python train.py --num_hidden_layers=16 --hidden_size=256 --num_attention_heads=2 --num_key_value_heads=2 --head_dim=128 --intermediate_size=896 --vocab_size=1603 --hidden_act="tanh_gelu" --norm="layernorm" --norm_place="pre" --norm_eps=1e-05 --positions="learned" --qk_norm=true --attn_scale=0.0884 --bias="all" --tie_word_embeddings=true --parallel_block=false --extras=["capped logits"] --init="normal" --init_std_qkv=0.0184 --init_std_o=0.00326 --init_std_up=0.0184 --init_std_down=0.00326 --init_out_by_depth=true --optimizer="adamw" --learning_rate=0.00264 --beta1=0.9 --beta2=0.98 --weight_decay=0.049 --lr_head=0.0114 --max_grad_norm=2.0 --warmup_steps=386 --schedule="wsd" --decay_fraction=0.686 --decay_shape="pow" --final_lr_fraction=0.1 --batch_tokens=131072 --max_seq_len=256 --doc_mask=true --train_tokens=809800000 --max_steps=6179 --dataset="wikipedia_en"
MLP neurons of a small language model. Each row is named by its layer, matrix (up: input weights; down: output weights) and neuron, and shows model dimensions 0-255. Each number is 500 + 40 x the weight over its row's rms, rounded and kept within 0 to 999. Numbers have three digits each.
Before each neuron's rows, "fires in" lists the words (lower case) most often at its 100 highest values on Wikipedia text that the model never trained on. A number after a token or word is its count.

fires in: "which" 22, "and" 10, "having" 7, "just" 6, "relatively" 4, "even" 4
L6.up663:524609537496483542545487482433544510516521431551484509491488500560471494497567426462484570543511538521453530520455504496480480476470512452541486505475473542548489592455472451486604550550456511423431403563500517509575493474509494604525442493502555491539470480499508500533572525525504478544439503562503516578435459499510451394454536485516461487490496473570523442504428486478487534467558506484477474540517525537491561487540540493478486493554488505557491637486502430495493467493488492493522485509491489531467492477504486517548557478549447550504510496493523413483493505465548470495470526383451434506490494497549500572458528542474545515496542432513523482531438550465500537534491501465505494568487525474538479518484461510484424549511485453449477511421527505443462425475446541
L6.down663:511479481548548539494521512527534497566524539497505532469524539506484482471522488485497485568468547441448579507481535552479503467540494464482501509473469539490469537441481444522504405497412443507485431574520454514561570570487446497488414467458527450533499460541527430517593446529496474523535509516532503507502576462513538493603550511478474476543511469436430459491500474475453525508479475574492434637518501530531553474540510526451520441468491491531440483528497486483441472582558559538532473566453556423451490445512500445505505477455502448481446508552521511497445498498510449520503499494445447572479501526492537464473440462471553507544477523581537470515532512551507564554551504521502477419461487547556567484473448493509432524508526480440512515478489547453511446524425530

fires in: "was" 40, "being" 21, "is" 11, "as" 8, "become" 4
L4.up186:520493523498471504515540401515542475486548531430538488490476533526483488555482459469504528500415515526486460515546467546557564472462406513470590460447460492521509509473487556475502547593526522460484434507464543513533509483437514506443509543529530508460523535505379543461484428532602444555535579405477543449461474490517522487446518504467504438476530521568525483487495550486548490490494466502552534484491449437435449520531475507427570574497482506534501503547483508559465517498552437526431506487491515512447570511590454514475564451529483511509486520479498473537496556538514477481505484471480478505493499516470470544458504505472536551496528442458523431457533515547460474442484577498543548563442500485450471539495597475506551499509508442540510520424604484458473437545477493
L4.down186:607501493475448558530537441495512514542536517484504546521468500504546513511440459427590612486465438522471518504543497577481536464536476565498520493558504479468470474447496608510539505488490398553488534504476488485489530433489483475445556527479472460447444511503507510487553513532515520512527527364466407434516526531495503457549519499545462472536433470459528502476462531518533468525445507508495530441536487494461515512572454498481537546507441491513503480517483499559540562557578524460455537540464436541529519476544460487446564488452511437449443500472469561574524504581522515459476497548474575535549491434518516513529466505517497514457506507503481475473547456495503465462502490507525474470507423517477532447486515462583519482436484414526540458469506490415506482602494540

fires in: "to" 33, "t" 9, "you" 9, "too" 4
L13.up689:434568459507507465441472466561468509565551451493456420536536432532553559574505465489463494528484555557520499523484457465559436506543499564527481546416489563508464538494460483554576580504531521530528518533518461514500497515510472477485468479570491440521531487529470507509479427472558462490504512561515516572525548431474455470455504531525478532560498540546522487527545563512471523443520429391480488552451507479480530487569509529573525505519534443513452565479454509470472484502437494470504484570528525515400446495497515494497514470484528498567485498503438486429386580491501468536462421524483429515406550553522498500508460561455443523499480489457469524500460546520512495461449484492502502469513469493431476533478484486460460562463508519500582530487530533518480459587551473
L13.down689:405518492543535505444440538490492489477485556511451457529431468504550445480598474524575459481515547485562560477503485504421533483559525452424465484533481412490525532483473442554495478484455557491495483560495464580505455549497538496493498479515467482438537489559513514474543518496486503534472521492520442516496459490509412505500482526498502509515535502455467492503467581493582526456492565518541543461564454544564497462505551472513407497506458505547494462524473487520432465472512488573474519463546583506559459433535523507549510523510497569482507521502450453479561483532464546450515566459475607418533468539494509512500555465483533494517379506408462490476514506462491508520588527446465489525514534437529560513467571485568508485506422507533411533497520517493558480487496533

fires in: "was" 29, "were" 9, "sq" 7, "is" 7, "time" 6, "re" 5
L10.up161:500452529495465497514487403540551413556451487478500541459527468556413459525476546505523528481468491518468475503531481554458518480501490475514586483517509580479530518458549523474531463467448543457617475497433495540490477506503509493416471475492550533491451517449474532503534554514535499491578462435482538488493483518522477544528510457544387513480479458526459543549470509456491430462407501490509461531451524484524442527506510526417495558509536524398519578518514584511530490481530480545470472541526520530527494546523471555433477530494468509454454484507500466552512441488434434486528432512497460416581492446441459530437531480503594514518533533468455516452462511483505513549468559487479565526487500548458478505456510471417521551501538489546547577455511524563590503495510487
L10.down161:470441487462470547454549471518517520533468444497510535442547515543536584442502465442529513501466514510523434510502450478512486473512525502532546538511572599550494483456481453523494543516518458505489474456528483502451479512478515469441525535440536457485551416488474495564472474477476469546500514555535375553410561503531522512554461418536551484464498490513442518439465504470520468473582434467423473531501507597496538510556492466501473477498501526469507612520519533475519538493540557519509515460479423487493585571445443553532514419523536526481451470501549532513484509559500522526555461523490534463475449465486579541507480478493544499505512443562546477515445533556509500508514466544443529466508506506445489487510500517529483427437440473442588476425567501480454501563565524

fires in: "which" 63, "what" 10, "there" 8, "who" 6, "therefore" 5, "whom" 4
L7.up414:416476475544532531549532474453432466427483539512514489428489505434502497567501517483445500534484529574477598452542515488488529504570453418447476501419457593536518496508516487544455416483522534431548511494546479447475466527509494553506438567540545490467506475565519417478507502526488449511531454557510507550473451508499523457502567521426493544506521441617496493468482487464488548536521513440516480557425510545498569509511542520504497509460521506472495509515458541557536540463533558434562462493484551492484500476511544497514471466540527508507534499491488409447508477457467560492563502480421439539507404542525490580474557539462500496431515431513591503474448422520475518436489485519462522505496547494517577461487525437540478502510502474478453481505513483439501524487512434
L7.down414:518479477540499503556587525479440502512493537462510540494492453492485543591504447547493526413514510530527541512500477533541468479511514454425497545487483506547504562411494580487504544533439552477466522518513494457471501460498502486511459525533493492457426568523496437509541489557435470469536463458491403473458479503501501531568465516482550482501532489553544469540409513512471520432470607579529496475512502508530471550479539501476495411471570514496545519488488511502505502501502553464567530517517441517580605518492520481477531479537500496448539507511475504508525475440590507447503548418495540470464453512469515460493588499481559487459549522534657484575464531438526491469491500450452508488458497480523576504482470508487448450545423505461450455486513512452466480434431470

fires in: "would" 28, "to" 19, "will" 16, "can" 16, "not" 8
L4.up172:472524502508456505484437490512499443472473502523488458557522482462503545499452542533440495512487498509477481421518492504493499526402485492458502532485491521494467526459531497519560475486516517525483473504510490499533510497436459500520455442614504467484543448508415580491529460497596470489535525552504522559463548426481453403441508555511494526500478511546460512474512505473528554390475481468561497462454529438495483551465569577493509590538507539566499539553518525539459476495422429446487484498481543517488463443527490446476451550565515566517479547469494483472538455424468538509481467498504440478467508576483523517519532558524492512522449429442472521460428526568545542483486435475505526530477580429525460537570487522501460555560452485557438520475592586477486530520562478
L4.down172:528480496534505483493470524585488509506537496484518504508493545520560563542484515510556516515513473487511533497522440470481484429466490524487470502467480564483428481549459535532484499494500416509507528517534470525524532499448497463462561500517549485432513443479425483468418541456561472457523478558480408498525540499496458449520466549466429561541476455507429497482469531465452520516538441580487625535493586454551535503552530561515443464467467516510475521552442447474428480557505574461495456587487482496425439529533498404496535511458534545529478555456480533534534484559470449477478371561466492435481553533458531563510503513562490500480478456431505549509530528517555520527465517487520546463476531469488586511504502505532425513490485513578506484441493486454441550489487551

fires in: "to" 57, "took" 9
L12.up334:515527503504465460464465486513469488469534476489490496542488493501456528524585596459476502470530412487475540482449448455573472484494519558490508452493453537531525495502445424477522503509467518522584525505502486491539427474486494579424509561513489521525500546488445552518406456518497465525483531531458536470469435460533567441487437525492518564527499532511536445512546557443513479465522447459495575485492569478494528497517493492462414534472448543523506591503476497463456533464535477555557531492549524494462481474511429541498496587522409506584470497547485471507427513549529436514413515440508497485504515556572521478535517470491472531498481465483533509512572545485519425523415471463541551444529520478441515513555441544494528525537579564519557459484520490498435504435487613
L12.down334:549490515504510488494461454406480553461484462486512481464490510538536551472478538554464468510510503540517522463564562498486584397521523468481524476466461400449531475453485501558555462484494373503505469513506428500491580552556488507450548450502525499489481456552522487481567546510548459539496597447504423533576457487488523480534444494443465479472449494533531544482539498492528551546504472501545461460497533490528525450509485554478417478563577497529545446482552470540514507516515497568488477505471485504556495554437471431573436524474558515423462503553548495496593479481478539458477505498481464514545504491481521622449502498485495452506480473523465572522495502488551547506455491502463523521495435477479455438514497511542489434548511551481439518485585500529466463580535448

fires in: "is" 25, "was" 17, "of" 13, "for" 8, "as" 4
L12.up572:477477453536506601570573509546530468464524501468498450447549442529445519555482498446502560471516458552465417538467514461499514461500500531503541500490519590413487500530475484495524489472447523462583458537470526517482567436560530561522530567473574524446541481506444525496484535507563455501481481445595483502445559510515525457501545462470526505520504504543540485482492465431546439460561483483514500466461524484464526440547570481470498522493502577399524529536499523538504566487566524476512531493485479497516470471516504388464477455468415491533472488545538528488422546512448568517568480433474499450512388480439489552490478521432551514457547446488551561471524495521558487547467483510560537467526559508505478475540529549492451450496501518534501485506570459502511454542480509
L12.down572:455501501447504564563470468554541447523502538527503497456527464486538474531536414539518570463476528481443498491586524537498477522499464538440545576499470507419515472498553477572521462450538499489531465463459494451556461540509588487452400521452480396511570531548524429535536472556514522534421521566559480435469446477514466550457552528461508487444473527470514466489456446480428480544447562508445504456494565530439463540476508483464521431479524470473533537498506489531488511513450442450503486543449455544479587530454500501548504520421492458521487412485467601494576578533507456511530485542497548492522486510521555475573499545533494495496515498478513519464500490544513467526516568567566508529450483512502508424450474549518461536440432490512525474520492531514496541461523515

fires in: "which" 44, "also" 10, "it" 7, "thus" 5, "if" 4, "not" 4
L5.up453:460544499547496496489502490512525482543559468528521465492493533572534461627481455503501464543596526467433504439508556510487502488450503491488566541489471552488495533453423530475559486529398528402522462479468482435493501533502492509524413483589478494525521488499494554482575453509480514562508533464518470583491431477479558462531489512444493455530496501523430497551455508436590456491410418486519487529524531490543495490543435531515523526497518498531434493521418459469421538505500528530531482504528526520408517454583543446491512600459490608499436531538489479464535524478480438464450511525553464510455534496507526522487513441470549533484492463502568494510542499532474559522502480475432493481456521555545525484494534490434441506503413420547514518511479527472495486481510505
L5.down453:528477526497502544515479509508472535450522539451489560496554428471471530476561538532429410467462466494515484456484428446554450487489489540497539479451527463544574436533451564520501493528634488439473464592526510446489519449571537521533508519426489534481453523466433458473479532487517468519547504497444548533537460483539484488483480376570498487509500545544508492513566430519560520568499519496499530541505462525436492462436498418450492431423498553457496503467492553471583403562551502560474525461518430563565494477434487466510470522483488510547537463439481499526429581503463467501471479556474519450496498469475500564538582512497588484494468536524525470484539537512533511545498512487509501477524541496457488526487486492453539515526530457503507547552518508464492449518485558

fires in: "not" 24, "but" 17, "too" 6, "notable" 5, "noted" 4
L7.up863:531536558524502575464510511543509510487570549482497490533477523586517513558516435409531558592544584540524526516473528465541511489413543452506537469488504558576463548474501532533480457528460519458448530523471536515475515495473459533514503473549539499492474553535506597438465382433513478530543490571468529508491475486511484467530556500453480459465486473586466506474494511454469458467530544458527483491453435446530456481536447593504465505495446458519439587505550457533478476440542435491536454432581463524507497534496486485525484469517512513513482501500434446453411532544508519494496528458516475493472510531523508523432540551487559560491520459451548515420470440529495546543466446464541466440464516439502535520495500490516492571521487429490513496488554525466449492495457397
L7.down863:534470520506451539542505524529523519505528549530504450516426477455628443492522534422539594560525553539555551509536565499558506500533543564441502487536503482528391509504478523558400444498500565430494532488520515486544538506460507462521418492568485446603462575505471486470518475521490443473452508489494529520528535501506509469548493452462588571480444470501506452539557509537460418540498577536428515506495492468476467497539425423501482501484482458531438538470511496534430463489534571455485465461482433494468517438506420532533446442513508496499500509550543475473446510556419544508478555506474478525520521518541552537448488496413501503432484435549504560545502520463439549515493501443537490490496479525511502487468473521494491518462545447496496510526544514536469458529496487

fires in: "with" 36, "by" 13, "to" 8, "included" 7, "include" 4, "featuring" 4
L8.up260:458520487443510480490504489494464453455588434443472432476525531548464509557501561560488469531507518543502436491463536502537565484494504468537423548437542468492516533463505509460548513531458514518535566535536522559525452493530488509451450474543447570500471435481487494538500487536484467516510647456598491502537470454513563424566561490493457551511519458541480574481542503544571508508461510452486451487455490503529548528484523504514467537483528572445472515566492377551552518499483489519516559497472503540472520540505428515488530511525455525497483511507448508461420487563471453481464548487477467492502482479507463514504438500444514525466513501532546496387424447452487575553446524412509575538468542453527516491486484480521452523562527449464506445491517451541443477519528446
L8.down260:569473500530533529508500542534449518499489429498536475508458532518433553491543502504508470491533532477546518447480536520421534494546486528477488479540484463485563464552453526490486502415503419493492542536555533560452501436507552532470517459464449459432548419485518493511445415509550493532528442478521516564465429466458507458589473435485494572564527460527428559515482455559445491500456513580471506472459487584558519538534554494502473486525484555529514491548476518486567481608532511527473578511509512536456540574482562488513484544424432481539471455498483497464468482546510544487505521465559596454484455456437471486501417420537516515433541486476544460544484500515511511501493520428542501481457508522466539524453555482524470462481535499457598445502452513488499518439467529

fires in: "not" 23, "to" 13, "t" 11, "well" 9, "we" 6, "can" 5
L8.up519:475564565519437479514469499547514480489545493474467468542498502510529511494518517473524525502528486560445497527490453524497467514419403414477533509444463502517473507433588502521502460502489527429535430455526533462424503523456467464444499465549480475565510480525465617511535477497482533569539508535495464542455439532519478474501556523543397503410502499536486451588474523484576533488440503451534526501445476474480540480567531541475541540522536526507440543511459523507517478477419443511490487497530504518486558539559520511481496584576442538530498464471471464496519464518500418505506470503574437419515569527466453550439596568438441536474507502494471503482457542514499501519471459471502509500504570474521526573471522551487465513536516497546472563485592483493468462471538413
L8.down519:555508548484439496514477509538557543554496575526496520510511475462478522534498517461483446623504566475452549522439498485497507490492496521560518499506564492522469543452546454531496458532518522427488601515510356537560484464471513506402440488564498464464442480491449516485471483468566479518453501563526534464525478455486505491474500505520480537473416486511483436498505561501528478518494427531512589522502559563538536495486497461484456548496511485568534479521527486502474530501513510456524385459541478505527542402518504470545462490503437498473413512462534433494527533531538566562541481490433564500508506490507508502515445521468525504462492428477500504529484500490523541539485484521574534469555462480494497596589538478485438528418485478468519479442564459417500491409492507

fires in: "which" 73, "it" 5
L6.up498:473489525528509609472487508516506493431596600521511493471524530562518491576504501514482469523524508585529533438478505425494444552534476428499553525475488518575497569475450467502520558503480517432484567501504468526576424530535500542506477431481540500545551426531408469476472504506503498467480509573466485518460478451422442477471498444516467469505490511581512467489493516510508509459473530487460500556458520467521534469518516533540457510573512434496521573485420451526464525501474536570503485434537487503515442530506493485628544529495512497551565479480519427431495515436516480492501558459569432513401511518471524447521517501455494509442507444545546496537481490453478524564480465483434516477395508509459470477496486508447527493472470454484557510471557541491540554465546483
L6.down498:554399499550504534556503439444465538503519585546499520524573442451549449508492468472489513512477559467477540455553507415469446458493431516528493506476419424571501597397465495468513548484500583491488485490507491494502529541516480528534477472494570523520463579591538449555457468547479489452476447526543532504522554509572573472475483520483516520449484447547496477537482479459486484482525474481475494524447458565501549534416525518474487422486466476470438512483509529447448462546499484517598540501503410512544526539500520410467406492546441539500490505601546452492517498509487521493505505507513395466463518497504518513524521537516534510529601520527476538550521506551488484555516533465460457499483457469471539543505473515483465459491491475503538503449541544485465471468518571

fires in: "been" 45, "were" 9, "was" 7, "previously" 5, "are" 5
L4.up442:477507507523444404491526477539522473478488446503529459469475508533465472448517500473515456522495510488452511493541471529546513507517439491511531462516522511501533472392516486467494450483467517418522416527546509511579508468453459486500463454537536552628493502591434563525562480468477519526498555521473517565491523507464486449444580452505445520482518423589472478493476485475588524409538466532534493520549490492472500470562456470430471483514553486458545520574527496494459545501525495578489439492466445502499585532567462493457510510545445511454484513515489530495568525522482506522492441465531416493488504497508540509435459493505563476500456465528549466469418573541515513507529488538483510562471601502447470523464588446488491484525500519563533502428582519439490451558537473
L4.down442:523482530428434531526533451541529503549470501499500532453524481490515476471458365432523506510495533472471467512533485558453544430519531505458497510532547510528493531426465555501515488507486426494471460493493416474526539462482517426517498511491514484468483493566480583526528492506486491534512599453444457500492497487507504497520514464549483502494483460589503492572509517519504465494451441593492519485501508576533550535506471483519519516430444538468499489563491543523564541620568502499516492529439390505449539461562486503476517418482406485477382464591483534488584540576489493481495446484519452491503456472486524571512454450462517491477506490491486505532497563564600462473544516557541456486494527517505440468478501497536467530421527416507512493483549510488477495569525510

fires in: "this" 30, "which" 8, "that" 7, "culture" 6
L9.up609:449488522543500524446499523448506475431522525577485504565558476419527495516497437561466581569468526486565490530501497420534522506531419569448527497499409459625486497500552476579519508517559501520475535555503455469519566587503390571526458489478562467568539514495479505494519423474532508498546499531473504530497470474514458512484490490379478548504546433475520460494503537466521528509477464522494432471499515496576494477504447495438509481477475447517518580490515523531439484445504498476493468467535555588510485477521478461548583539504507510536440484486467408445503481507504484491484513449542442450439482570555530468477530495571564530515456464494490501516452500508480532450421443476444479518493488545540556475546516499440527500494466509532520544451526471472486496525438470
L9.down609:560431406500495525516472544506541536512515546526491563504537486540531482495487442516445513558506594487546512462529509499432468521507521447400514454481496487522524508482421496521484543475443398457515563507490527515455547471522488450468472529433480460531461437562477443475474496438498505514500485419529500541502532458512422474516520497543556538562469505519454489519516483554541539514494426496528526481543469549525488460561472476475556472487474515538501557522459506481484534502586564532518423457511420566518477496477524508509468525502444509527511466556437492531485497570581482489504483584523475499477449415530500511593483504490511536560545496557495554585547514587452523488537453409458492522465423513528530485490453548465463481461506507472512429410533445519560456521555465

fires in: "in" 21, "after" 12, "while" 11, "by" 9, "from" 8, "as" 6
L4.up15:506581473491523445508514508456509488539534523525492507413484553482468461510494463462517478470552552556449461472572449557445513480534469469489553561494521563427473498541444510489494484586490533445521436504505523518490440507500480484506452523518527492568426510521518429563583482521507538545472497504496488515435503514495480469479495440449483413498508497583462469479496497506546470507452453433498440562469504472477530512551466503496470535573492523536437576494447513496453480491556446545474526481504582539500478497632482547493530520512606549491517495512524512432539529512510459506471460350465490527503467520504542524410513534514488513507606406529534477530438483503477499481504492530513513618483510473542495537488528501524483504468534512504522513498485531408481540415433478
L4.down15:471514470457500516509558422472509561488579463526505517477433487467529515517484511479468516460508540509526571541550539582506415489580566504467475539500454533474433575561485505444535565506534430540459514500459507465526474515471474574474484505460538458566504455512495556553539456522505476498461526504484444473487448530486551498458527468542449547544497458429355479482495504508488550433517445501512494522413539506545535451465503542541540527552545536477445557521493473498456492552533531528566497528520555513474485433496542549499519487479493506478530530482469511557500489523515439536491462471427534415528476520484483470461516472449585518580554422453470495405523456486447463530524433498489454557527504534516576519397529434513452511478522496487447511468495537428498490511546514

fires in: "would" 29, "may" 9, "did" 7, "can" 7, "will" 7, "does" 4
L5.up477:578522495446451551484473508497538416515471600538472511476521538501522489525602522573420518563545431487452550505502458480493507495520559431534533466479556583477509539507521531418530501461531525494494441497469567508515532496548478522561524417563481452553510431464486585517527544522520505487479500493422484480480517499451477432524491497517476464459494488572436475557460511450462532456441466469513455533438463540495512541482498553509455512609499516588439492544491445491519491465564530561494498490498496511454494549469461468507512475572511480483506526496515471489600539471470427508516419483468470543463471505493462503471572479496487528501510405434512511491460477557543552435502469480491482530464539456515513521494518449509493522511423440519604446480566507482550484433528503
L5.down477:490482430537563493458463561485591484553451516475490507528506475487559580539500516511498532533482482504514526540505470462482514430551457471490453487506528604502469517473545483504491488458491464567425514526509479495524515523538510398521573447494502480516456381521459453503513504487570507436498471463425462483437526494549496513551487507532523471484446498530473465522442589470454590492492440539476463550545538522508466554544458518487472431506521471532534490512563451446582451579509555519505425440492605462463523435487529467486501542489504463536564521490561558527519503478528488443490502513459471531512478506516436534474566417560502474553517534444547546513405486459514418444476533517445525484496539485530540490486415523566497509494491504563460484483505514518495567476474555

fires in: "to" 62, "are" 6, "was" 6, "is" 5
L10.up386:543532477480483547494519497463481424498541521519482500453516505490493463578509511454468520500512543509476479585502476535510521486465497444474526567502479487485476460435499478536545548554451520435505498449537503572463442439556476523525501465570450486484529486494445531510495442595560501535516535472490504551434511488505576491539562454486509498464558473474488446466497498487554444440455480471534488534453515516499522422549523468441503521510463500468494488493384389582477508504592458509521525546493528499510523618533484537504536489436524491556367545483477529539550521507565467484488414466478462467550470507444517538442486542500554509492517402517513490481524446573507440546453502509509497482481472495533448588495507542521473602489486479502498472439574553468495493504424528
L10.down386:538471568512497496493484476516503518490476561478479486517482518503451492534490511551442534484500461558488490499435509468487533488535544526473562569516561531459528511459455584470507501428489271516520498498516524498546520440498567461521478511455568468444476505479504512540416452420479512483473471521484465505455496444492514456515485542477456549487491547498501497457528545520481552489498470549467568522495482568467547515496530499524484416522418488494521512521515532459491535529468478485529499452508471441483471511570432498428443526513557495523500503555532544497514561613556460492566462520463525541571503448427509551556495470554472530503542516536413470441528548555472442507511487478585531478468482494532522489507489484497376486527545509439515480462519549485459447490509545

fires in: "after" 20, "until" 13, "before" 12, "under" 5, "may" 5, "by" 4
L4.up854:438563512404517507458471466433584453455541510560479466515452563480557553507467489464501513519516468562483534514442425498522455471540517378513585448523453491552518529588489485442505421494548528475549488462481523551487467447516418561530541481484441514537555573498514534540554512550542502507552555477505500513474441518510457491500526530453522443494490530510454424443475449526496507484430503455491450422480513419451471509491574578497448537488521529474478539461449520477497457491578462552508489499526441515508533536502475480513533552468508543561513581543499470527508461522431488505502460474456541480523528495525465529479549529514496551490500443486583512523490531545535550471510419482490450470512543452531453542457527550520474531536496458517531482521482533454508526437554392
L4.down854:459539480525500509516522470430596562530582533492500480506563517494553515603420484500482479495489490468482530523494472510438561554482532446443541546470447469488436524509498559540503515513556517521471527470503579456501468534459548512513542606476543500556492388446500519465513529545428525529501524521489490496429427450487491496503445548498492465572490486500456504494488525515439473533484509530498499429471572531516460515461503468510562512516529536505505486520585503517507429493475478475497524470542489502542446484461531464466490492464454500495568531494516412503496459486460481469569429490536549476537504517388523474468484515544528481511488460495462456515459507519473418447503437445551438477449474549573548634560420478534496576476563526505534573487508500500501552468544455

fires in: "as" 20, "was" 14, "of" 12, "after" 7, "is" 5
L8.up495:433597451445467485465589436504519442524477485517522441461548482507500483503489471482520474503567524500509451470489502455592510523520402473488550475468554520523495557559510554460547478497578529519483444484384593515537432534438499495521493524444458510517552498507452546530537565484524452520505490456528466489489476462483521486507552446561414454471501561486417496536561555445547516485519567425518497480458537506537533495520500453519541510489488540397498540474478532506482585489540566506541572511540416498475551467515496483491477498526455526538466479491476422428500440506496515424564481517525531520482510471504489529502478527536499482471526496423546436553451531526480515467488495488521539549457453438524497503480517380544515494509512499491563521416543472489513508531583496
L8.down495:567434488510452506541513522471551524497502465511514497546515499542496474566455486500534521456556445512518499485510511548488433486485454489539430520515480483541566524458518531482567538525431445404526508509544476464471475467568548471472505490507458518592456435501502445488462491476447529497490526563432478519525497466487459464564516530577510583532500512445517502439487491490565485438505531569465424480495541533460527469543561503485531511501511525527461519500463474529541495602445488468542502458425625395460524484459528474449544467485500585547445532535488478564577540525511486475571444481461521548503475595476483485438494444457514517498547426531476472466469540475511512513478548492506535468521560475577433434421532518510497497465487536470531475499523509452439432537539546

fires in: "to" 61, "of" 8, "would" 6, "will" 4
L6.up582:477490438516469566404518571550515522443499506504490473537552536527472519540521539597447446500631507562479510508498459543488474516452482421512556453501540547527486525516531471535478518423524510520449420469471495547510515463487489533505432499490499452511577489508456550589440565436494525471502480495484505532461508475510502486483541551519532514424468549545476496464573442502501602413446463528548491489461516502488516463486513534504459505584454509534505561550477513539454422482421507539502527451559568504490544490514550468554476501497477520568561495445510423447541436488497500530518459412489533467454473512498469554488490581420553543462510466495543511529509532562515466468479474512506531503486565455472492509507476519512406495589532499506490472450551464503467479504548457
L6.down582:519446483486498370497506504590497502520490554541501517488530541504519497473482542491503522539548510482487509543509434480434497461465499539480488458522524496506498469549517468622552502544511500474516507475453497504482513478460496490439502507524521446455539429496471543448475556404521509493521481546435536518516433464481442492469475540574403510490412593513490434502492528502555569489516465536530615482472544523547538492575552511452507510516472517544500510509471476474408470457512504480513452525487601459508517474502513461462496554463458512524529444433514517523552451578496528511511400493381541497480506516372496585509519503504501515496498465447527567511526539542542490519477545514479484370460545503562530479504499496541467513515509466519508495459525496439503445498554515

fires in: "north" 17, "west" 16, "east" 16, "eastern" 6, "new" 5, "western" 4
L5.up374:523503494497498499475574492471530470424466458505511407549525535580444525473556579442472447431520485591510549397514475524450510510477535507474538552444485512464517489515528456469520452512504529456532463571495548473534465464497482516515463500524506499472547539432459505512473484419505537507588475511479472494472490549521530434511441535531468453485484533511479513532467485576484456569455538510535502482496507438463532456482517520516403525566530536542572623558454479540466507483474533438513475470546429510440484590540473432499449515527538553613527502524496447464470547471546473461514542492499488467486500550523518560511493542545442511458517567526475500509506478566447508511488523457476442455490486471496540499532522494496510413573438549553457456512488453502445471494580462
L5.down374:511489493482495609470464464473534462467497473522499537498475506507455446445533540502547532470522425434485551511547524480492553496487554442464492502459438511453494460610556502453538429486501419547494470494485562471525505505490443610426499547490522548538464554416497525528522493423488451558553525557419455547496485486458480509463421468523505478509475554480530518557471529500515564538437427533459527440418523507523525494463501492533447477495509476602537503498468527437497435537551490552503446582481453502451505542480455545515453451528539528529564489546499521504447475495516504497460470498499566480489524526505569493502469561557415508505474544557517585511488445494459546504508506445474489465521502536558461495526545547539515451496395494536485527503503522481440451529563539

fires in: "north" 16, "south" 11, "east" 7, "west" 6, "eastern" 5, "central" 5
L6.up879:470489548548500527490578496472485523500572421494497448564505476572441521522528645424471545505566509463502535533534483508537576470478477500547492455409503485495487589489490487527533508533431504593513533518392532508533543495487421530484415481446511487507492527488430500524480518461478504472544481466472470538507461442509519417461475447483529520525516492497468501455527562435516453444518560565573573540481469474493459530548503541453462482491475470499539534481489508514452478476501486434531431458496541543448533559429480492495521432526582525530566576481518480468462509472459514568491493456510574489506560530539430536512485528468488567438525516463499465528539456527523522498497416481465485577518529519511540492508587458530507482495453495557443483512514469568478535495497501
L6.down879:540482516480488459483503551480512534474475537497484459574517467489461463523520523550469575519465532470496540573585538490520517549472532549469534490519454446435522454479445534546498485445571607438468542484529502468545492557530516503456573496488476552456504480431447505472499471516424549519476532572518447480481453487501534516569471399482495464524531483504502486487507524513449462546522541583452510435465485539465447541392504435513549463461507491489469489480517445559497532425591532444426488517520450488587432527455483554495476502468440469492518533469474440539469532507544530482558545502567499442509509424533589536451564548548445485570505530472517510438483416561452571505565535553460485540496525487503448452517511522509523481494519536475507509506461553498496471468478510

fires in: "with" 20, "to" 18, "at" 11, "took" 8, "from" 6, "life" 4
L9.up440:440572521461478455512509411412503417467515495481474453455550465445488527547525586534505502481492497606512523493535470498483526550457528560529444504461411498472498511438499491524521510434492532488549423576521477505482495531484456524430421521523461510456590494428462416514436470519571478501520538519574526578462467482412458443492481489475462503505486471561520466368484548490491479514502483483492508531487534453528474568446547487546429543511507524464460512525424504529559491506568472575502469513475542522515515601512494467571515520495556484538489470471478541472548532539497518497506442534529530476512501550477484511491480483516476474522475500460557495464488454509524522457467457440597573493467549514526469555540554453509498549510462522505408471448475495472489544468518534
L9.down440:563531530477540539481460630468470559497557487451496497457498547492449461515506417494505451460537430524557544513417537536485524439532476514513524499444466446476545457552494467497494513549494455509546491497523544460567487424480469539502483452444481461515481486460445483513474526483483525505488478503558450505571499484502500563497490447509482562464505499491441532526499463528471538530523518536517465458477571451541526406535471528449470455498401499480549514490583493493541460499487480574500458477544473511547531525589483517528487465503549444555433497579500515528470469518570470494520499542466570498495506504530525557502494483477522514517486512466497526480556464449475466558509476571401523563521422445426525450431494552403495416477461608566508510565497468551451532494489505

fires in: "or" 25, "not" 22, "without" 11, "too" 5, "as" 5, "notable" 4
L5.up792:516542507487487510479480446575573440509523428522521533507477494576498556495580493505496520551439565553464437457538510555496503525474495485551472531402459601528540567494503487439473419528527518482527495573536538490489465442547459522528438403526527561477526470558513492525463511476530464473495565517538535524482501525475420507442553499505447476428505447604496484541436474544521476470507529545478523479435506475415488477550457410470507535496458473469475544514449519572491533493488410456524460545477487429422523573500441507468501439539469454474497476493487511450503481575448552533508458441483469522530564573508494542502517541455572470481472447470553527505476513522497481521458502516520529473474537472429455504515575472490484521497504473446526457464569545466485497541525516
L5.down792:541566536523472537544561498510564507580520514507511519457520474500492509450523466434487523547489477410491553480499563556507524447525483425468462517476448511448527483470501614508480437534468477523495501510557442486500448478436469524456435475481576448451525542551442538520586468407483483546537562500460460529505519486521519485507493498564461436483462444543546385521456465531450485551485481543505503446507573495498592524542516498464543472447521458511515503521477508486583554541526558538526451500503464439446482494510457498449438449471456483476451551565581512564502406491487476440521466512530561481533474508573516608520479470503503468478456488449533481536543581532503504490482544517532455445491498508522540503476442475527487487498535518458486500513514550467451428537459532